{"num_attention_heads": 4, "num_key_value_heads": 2, "head_dim": 64, "vocab_size": 8192, "norm_eps": 1e-06, "rope_theta": 10000.0, "qk_norm": false, "bias": "none", "parallel_block": false, "init": "orth", "lr_head": 0.00696, "schedule": "wsd", "train_tokens": 700200000, "max_steps": 10685}
MLP neurons of a small language model. Each row is named by its layer, matrix (down: output weights) and neuron, and shows model dimensions 0-191. Each number is 128 + 24 x the weight over its row's rms, rounded and kept within 0 to 255. Numbers have three digits each.
Before each neuron's rows, "fires before" lists the tokens most often just after its 100 highest values on Wikipedia text that the model never trained on.

fires before: "|", "-"
L11.down267:134068097147180144091122141112136141142124128126081130168093157131106110151117123164135171139124188124152109146097139157118144123146100144114146099120103158141135154115113117174128091155147109128177122129093150131104135171111161135119138140127136107130095101085106128136160177185138130119132164084157109095154114180127128121147190149089123169112124125113115132087121125113114175117134096140141136124164146150106109147107156131145116068075138177141144160135158115119109125135124136063118140147156160112118140134141127131158126152115150187115137125139088127133114147172153106088

fires before: " |", "–", "=", ".", ")", " ("
L3.down855:134139146110110113136097138118061133117074102099109126137101138138145101095114121131115134174094186090110161131129109136096077098121130112108137144109100177124106133108145141119118105190131135161161114109151161103131127158112145127147093136091158213112136114136115121132116104134175127136126157111106121086151152139117135150152094173135101147132159138163127120131127160116122097135135154141103125111109105131140154106161129097138138097126140124124148159111145152105182129085138124141140139126167126119133078133170137138187120140118136114108136111108100112140081109088136074122

fires before: "="
L14.down678:127134138142146123131140121123126133135123133125191134124122122127117144112106119152125120130140149159130137117146134140123133129119129119131120132124126130127123117112135108132150129160115124139117126115127158119134152090125131126110125125133111138130145108126132135151112144145121142116108124129132144122142122083099144132125122125118102109147150119117138145132120123123133133144103151140127128136146097134119136137141119141163139112152124132131128142141119118134137108143133126255111143142120129097131112133157138121131127129139126129123131137110115113123116128140128161117

fires before: "=", "\n", "\n\n", "  "
L3.down603:120115138124120125144127178168111127163143160115132122129170162103127104144118152140131122140159109107083108108120104152087174182093130183133147121103142138101141133135120122094101161131134090119163123105163121150167127117126109149117110110145139123122098137191127119156127094091167136124098094110153130121090158144088144129105120116097176116134137145154112116128166099133165117103174133165086150112124113150109096073127113192126139164117111147101107140143118150139122078113127124131114153134119144172122138093138096130131089119162150139177116110128143140149148135114126167164

fires before: ")", ":", " that", " to", " as"
L2.down869:140095097105095149121120113114136128111087141125132145164144101127140150101145184122135141143095147151121158133131152133109116093120096112141161148079153135156151134164090109200116117111107159112103114091135104166161120120129130120119086133127176134129156142146148135137108152106120103114167105131123117107142076086103118128148187120125114151132178145112111115091126154122121145141163139159150135119134112106156104137115162129119104128114152107127133088136125093137155152067092127052120094124116089125117154134096134138161129141107138147109144098133166138131124093144121163165

fires before: ")", "–", ":"
L2.down887:132096125104123138103120109121108089111074115138119145147119101108134086098174134103115113122109154155168131116155106128083108131099114098131151105091117127133137114105147152119103096159154142125152135102103148147154125148108140147123124135127157149128161119152131104111115121144151129101141112147127054171142074140110109151092077125141101122155161120101137104119122129137124117189124152159063104148125129133106128155134144163125131136146154158129098163141154140162110160088128077078129152120162131065164083107145128166110136147099101152126109164152125134153152111116151153140

fires before: ")", "–", ":"
L3.down827:129139163145101110135092119110127174106137120113137163115133142126110097094133151127141102098101108156137125113140140150124093090151132118090124108118152147137179090118149129144145114144133154192132153130135145149175103145126131146113105155117139145165138111142140126118115121112129111138129120115076157171096081103133098148101112132134170128151173136124152088086114154130113132139122126124187121144110118148156124128094147138123150087152101127130131112146121164115140168093104050054107108117128134131111141130143113172126130097086111120095109113111117099122117091087089151130

fires before: " |", ";", "|", "72", "."
L13.down14:125115086125125124129176111132076165138155095133153179118108112139169104159088092121119093135108153136089096125127105141091167124149132146161105149145132139134139157147115144155107133111121133157160128107093112106094164098103137112082123100141126152124134158134116113116106129140101113135157153095129169089139198120097089125122127128139162115151139147139140117168129132120130142116160142119141155149120113166087119142111108129123132119110125151111132129100074140127102098157126130088091172170145099081158170193136102144095117104145116113141112126106131108128143128158149112122

fires before: ",", " the", " he"
L13.down298:118118116089146146164152111173134097156098104100154095107141126156081134104099151131121112111071120124111164063133124162121141157165137135091088087106127112167121136113129146112132137136148100128126111130135123196115138112156143137159149160136138118164114142162129101097158118107107107159159148109085123173102147109142152148154115117184167118129136131132177113138134121090151140128130131103095166124150156137144131123144105113119105142115139124142125114103126107128158152082124117129147119128155106144077103142088096089128152153163134115156123104091122143111119126132125122163

fires before: " |", ",", "\n\n", "\n", ";", "."
L15.down470:122141120090109100122117144127104161144102139134065120138116107152133100120182137148137099110099134136140115141134111123122124161150161108097123082134125141101105122134137127129111136130136149098137129150140147122119128092147145091130129104136157090131170111151137105127112142130093151105156103138139155091109115098162128128134151131119120129176140120145136056120144101131145098097128142139132144147144120127113067118114132138120106153126166140153100117107139087090155131140169133000141135077092156138143098143128140143124132151108136124111138074131111096156135111087136096141

fires before: "–", ":", ")", ",", " /", "."
L15.down212:131136109106140122141163119128110148131084144107057130110153105135136088123074137114107110087106157103112127117120161157142126144149062105078144133131128121131109074088126161167113078135129083100111143124113144133153113119112105111129121185130144120136140076110117149125159115153141193145126168116126128135103175127110120104115130104119137100144139116113157160131133131118119183156176131096129086145164169149138118122139141120133096112090176123120137120111131088124162142161117102062120092141107115110140150093119153123169079108109137138131126140089145124123142154127125086111

fires before: " that", " the", " a", " it", " his"
L7.down338:135067103113133113146153088128149155142120134165096138139158103128101131130129175108109130137135112118131109119120153134135153163147109157128106139133115118126154091087118094124133125119132110144165134150090165145129146123116157143128145110102139106125158131109134112132158100089112159109118158101079129142150118130126132085112118069105154115117154168105169105128132138093134103126114133120094121103131167130078137148129111153131129103098147157123133111117150111138154149143146131051120128140117118143082093131107119089127116121136131161112113143103076089173096120153102146189

fires before: "=", "\n", "\n\n"
L3.down854:173144148146155112141140118150157147137134162141077119135156143109108094097069185128133108084105127123099113121123125137112161131108135174111125137116175113128146109117111096153086108125128112128097138172122150099175122106115126163131152162101101111187141102120146115144107086135090146131143126126148146141148098137107099171135128146127120095146135108134142116117128115130145106105133131099120135124125164143086091129105148159172161102120097125119118124130095100125128148140144113041137105150106140132104161118159146113113128139097113153144117107150169193181097123133109178110

fires before: "="
L15.down259:132145139128125143140145093133133130157132144128200111123129119143115117115127144142155112118147150118143137137125105106112103128122135128130123131158147118126119135158124139155116148123150126119140132113111123101135123058135112125126119092129133137144153116132117144140103112139117124130140137147120136124133127081123117140132133127117133116131151119120107128150135143143106133129126116126147134110128115130118122121149122109147155124134100146126117111123142109146131111121137131255129129149125127103101141157144101149149119163121128124115140153148120140129146109142157191153

fires before: "=", " 0"
L7.down266:110111109113126115130140112130109133151133102133071162123149136142140122160139112126109141138090106097180090095084124139107135138171114176104158121108109158092110169080124096141150091117119091129163167126135131112173119122120095117144152129073116160134137138150099167127131112149118122124098109139121173132123127153139117071142098104135105138121146111133154113135127121108144094121164120155168147128111100125142065130144139141137132125105129139089169143132141154129109160121075094066110136138106163156143135097080128143131112119114152152122128091115132099158160134155139168143

fires before: "-", " -", "d"
L7.down51:103128106121097125131128111151111132114099156115092136108096121132106113120115109165121118134157157148104120112122134178164113108119122150111119096121121120176116178114135127135150103136160164155106131139085114148143121153118166135161141136109120123146140089126128157152135166143130164121116134114121132144164125187170131111150124190140125105161044125142117131134108102119117153145149116142051137121119144151130087085159146104125130109126110159115106127117148150148140155144105137050119100146182151124143154170132170113158151118141108134111128100126096141128159161103144190141

fires before: "\n", ")", ";", " (", "\n\n", "And"
L11.down703:128150084112110175088149141164161085080135147107140157097160113129102114139160119103094151116158130137140139150077165116139111120093143121130102154114149124152157132133136103117122124101091118161138143160125155197145115137167110116125114116107120134174098111137165133129088127103078100106120127149108095130113114134144160142124142126105158143135070214135166123163134158176111114103128137133155147123104099116117166120132127145102068108121114180140135139132130130097131099103100104102120114111115151142131133125082188111125151122140123150121123149131147128145121130133148130122

fires before: " |", " York"
L3.down64:126146101158166133134122128101111108155163114120108100138126130167140083098099092070126096139122139125107099130146122160145167127126092134086129147145121099118177148122094168134131111150105140119132120163125117104082162115088140138149108145106121074132136159133124113120128125137130088140126148110143129104114113107167141203115149115130102113169168123121127134116114136138135133126108125084096137125115123177166135097098093100137139184103154128125128063096106119111135101129135112071147117100120092070114108170159094066131133099147158144087135165108159116140097133134141163098

fires before: " |"
L7.down700:171134096162173111129125126123124129189150138112116112100119103131068099135113128128144115162109145099073140147149135139135130128137145118116085131114196141125131128081146148148114130124164132140103100122132135082131107135121117113122126140127135078081120145134145123108122087114141078127135109116139116100152120193148125152121124131144123127165161103112112140097127165138110128130124174117169126115102111206115116096141125151099069107110131145165135116143142114172092095135147095142115146103136093098118131147120138138162129148106093139112086125147160134092154150183122169098

fires before: "=", "\n", "\n\n"
L2.down374:096155125107136129102109143105087144140126118124081101110137104098141079156094125122135152133128118139080100123089126123067160140118111162144144123105133153143123180100128118165124118167152072119160153105121124113164144149151125163104181089146152103143141138199115122123119125067123124106126091142129145107100097129116084106162082142137145093141121132116168136111135113138147105111137094130084103106130127142120060130103144139112165183104136137137113112130152128100164096167143149086122150103127137163100169114121146111128089151139140143150115106136145144138123141140131160129

fires before: "|", " the"
L9.down398:126136102151124157131102122137138123086119161110139143149085128128133062141089142106162182147111141164130127167133140112112110121123121124114126095106099131165138205133102167132115122121153139101095115123111098160150126169112104149111102112118140188160168120128131123097112138151150150117116125096127101117147066166114118170125168106124140136137044132141139138099099171126111160128095106128096148098112165149141108087120124165163143105125149174137113162137118129111112174173096130111107125137125110119094120090120073134147144123153098148131113123126139133160134124181121122106

fires before: "=", "\n", "\n\n", "'"
L3.down611:161165146107152137099133160103086141140155135117101108125183102116181102138126159154129147116130100107139102143100120117100171126095098149158128123123159130142121125119116137168133116171134085103121133138124115105135157160144128141133110177105108115146161104107122074127123118161102141142126138160143117095127126179078101126127124133094130122138137108124156131154178132122141126116139154154105122101138108108100193149077108111129134182101125113146089134144117140115128135108118130073133136133147137167112184073155166068143137119152123136157143107140150140141129159150122160148

fires before: "="
L14.down923:109111136126136105159133120138091123142132144149187116125106124135140127125107127125158124134134120133135123147109121131095123106104109113119125110129124131133130115152134159119126124129127122121163145139151142103129137080128116135112148110141133136147135130113131153115101116147091123127156138129119134118128147072112118144075120102158105132128153143118133121149120122123079151145114134121102114099132117133134120136136141117112147108140096127122112128118147123113132084121125109255116157140134088129101128094132120139121125126135128106134147115143109112125155120128127179147

fires before: "="
L14.down918:121133119123143139123145135118121132148117122137149106123109107117139133122122099153130127125136147161112152132137107131116126128133135137125122109150140150120108119113119131160122133142126129104129128115116123129123114053149138135097118098132122128143134131115134148125100111134120120095138111129111137118131114084106143119126126140141120125117169123118141125139129127122138117138126135143119121136130135126105135137115104123147137149132101140116129133154116125117112095129134128255142147152139133104113137161127118119129120120138130135133138140125139131129145102151133165135

fires before: "=", "\n\n", "\n"
L11.down584:095169126078106140101123175140108101100113110127170123096121119133078126137149101136117144098100144126162121129135131142111137121109126091133133133115111092086131151115113163120127146121117112141098132095135135153124138104118132145166149144141118136113091082137099095068149117112117120118133141140138125097083121134140141131122148196151102129130152142097075139115164126152102147115115135102176126138104125118086099103126126190073120147152110147155118171096152119144146106064124104135183114116135125135140146142138164144142164136128143127141114125155138118126150117161137175086

fires before: "="
L14.down722:154095120110134118146152121111132129115132138129178109110114101147150144137097126131144115115130140131137127147125117142121134117147145130154144132114136119173135139138124113142133128139117150116128147111109141121108112081152120120131095099096110151139152129114128117129118143142118129127127134105122136132137139084134137126116113103133129104138139153146123159146117135139096135123135119128129119125124108138150150112108110121157152122137101138101128115158135125124125129126142142255132135127117116114119111139134119123135139120123130122136148108118117121120109106120142153115

fires before: " to", " the", " place", " on", " in", " by"
L2.down239:154120147136114130149161111168160167147112088118160083140148076085111139157117112100127145130108122141107116112137138167083150121130118145108136133102168178120130160133097129078151119126160138117142150159125124089152127104171146105118122135116162137126141104139130160115144136156123145108176107132115152118103118082124133121114128112156146116107131142133128128131141139126129113151160123144125135090145130112076163180124139130128125123065108162159112118143117132138122139134094128000129091105123138129144093132117097078135137087144157137148145125111085149138132083047134096093

fires before: "|", "19", "17", "08"
L7.down993:120095163121136098137160123124141149132097141109084133158123122109082110118144127115150118114135131136123106157129143134192118140100166142106130140155109176141154141122155147115141094132135133109165158079086089138172126133090115129157100125102113098136117127094142137146121144125115111134108127190080144109137151184118168131096142133081125099134141129135160116105086119106140131144119144156057130148106110127085112101175087127125158095124144132105151103150127157140131154157154094042086123147106129160123129100130155116126148111092124152131090165129171111118097153155125086101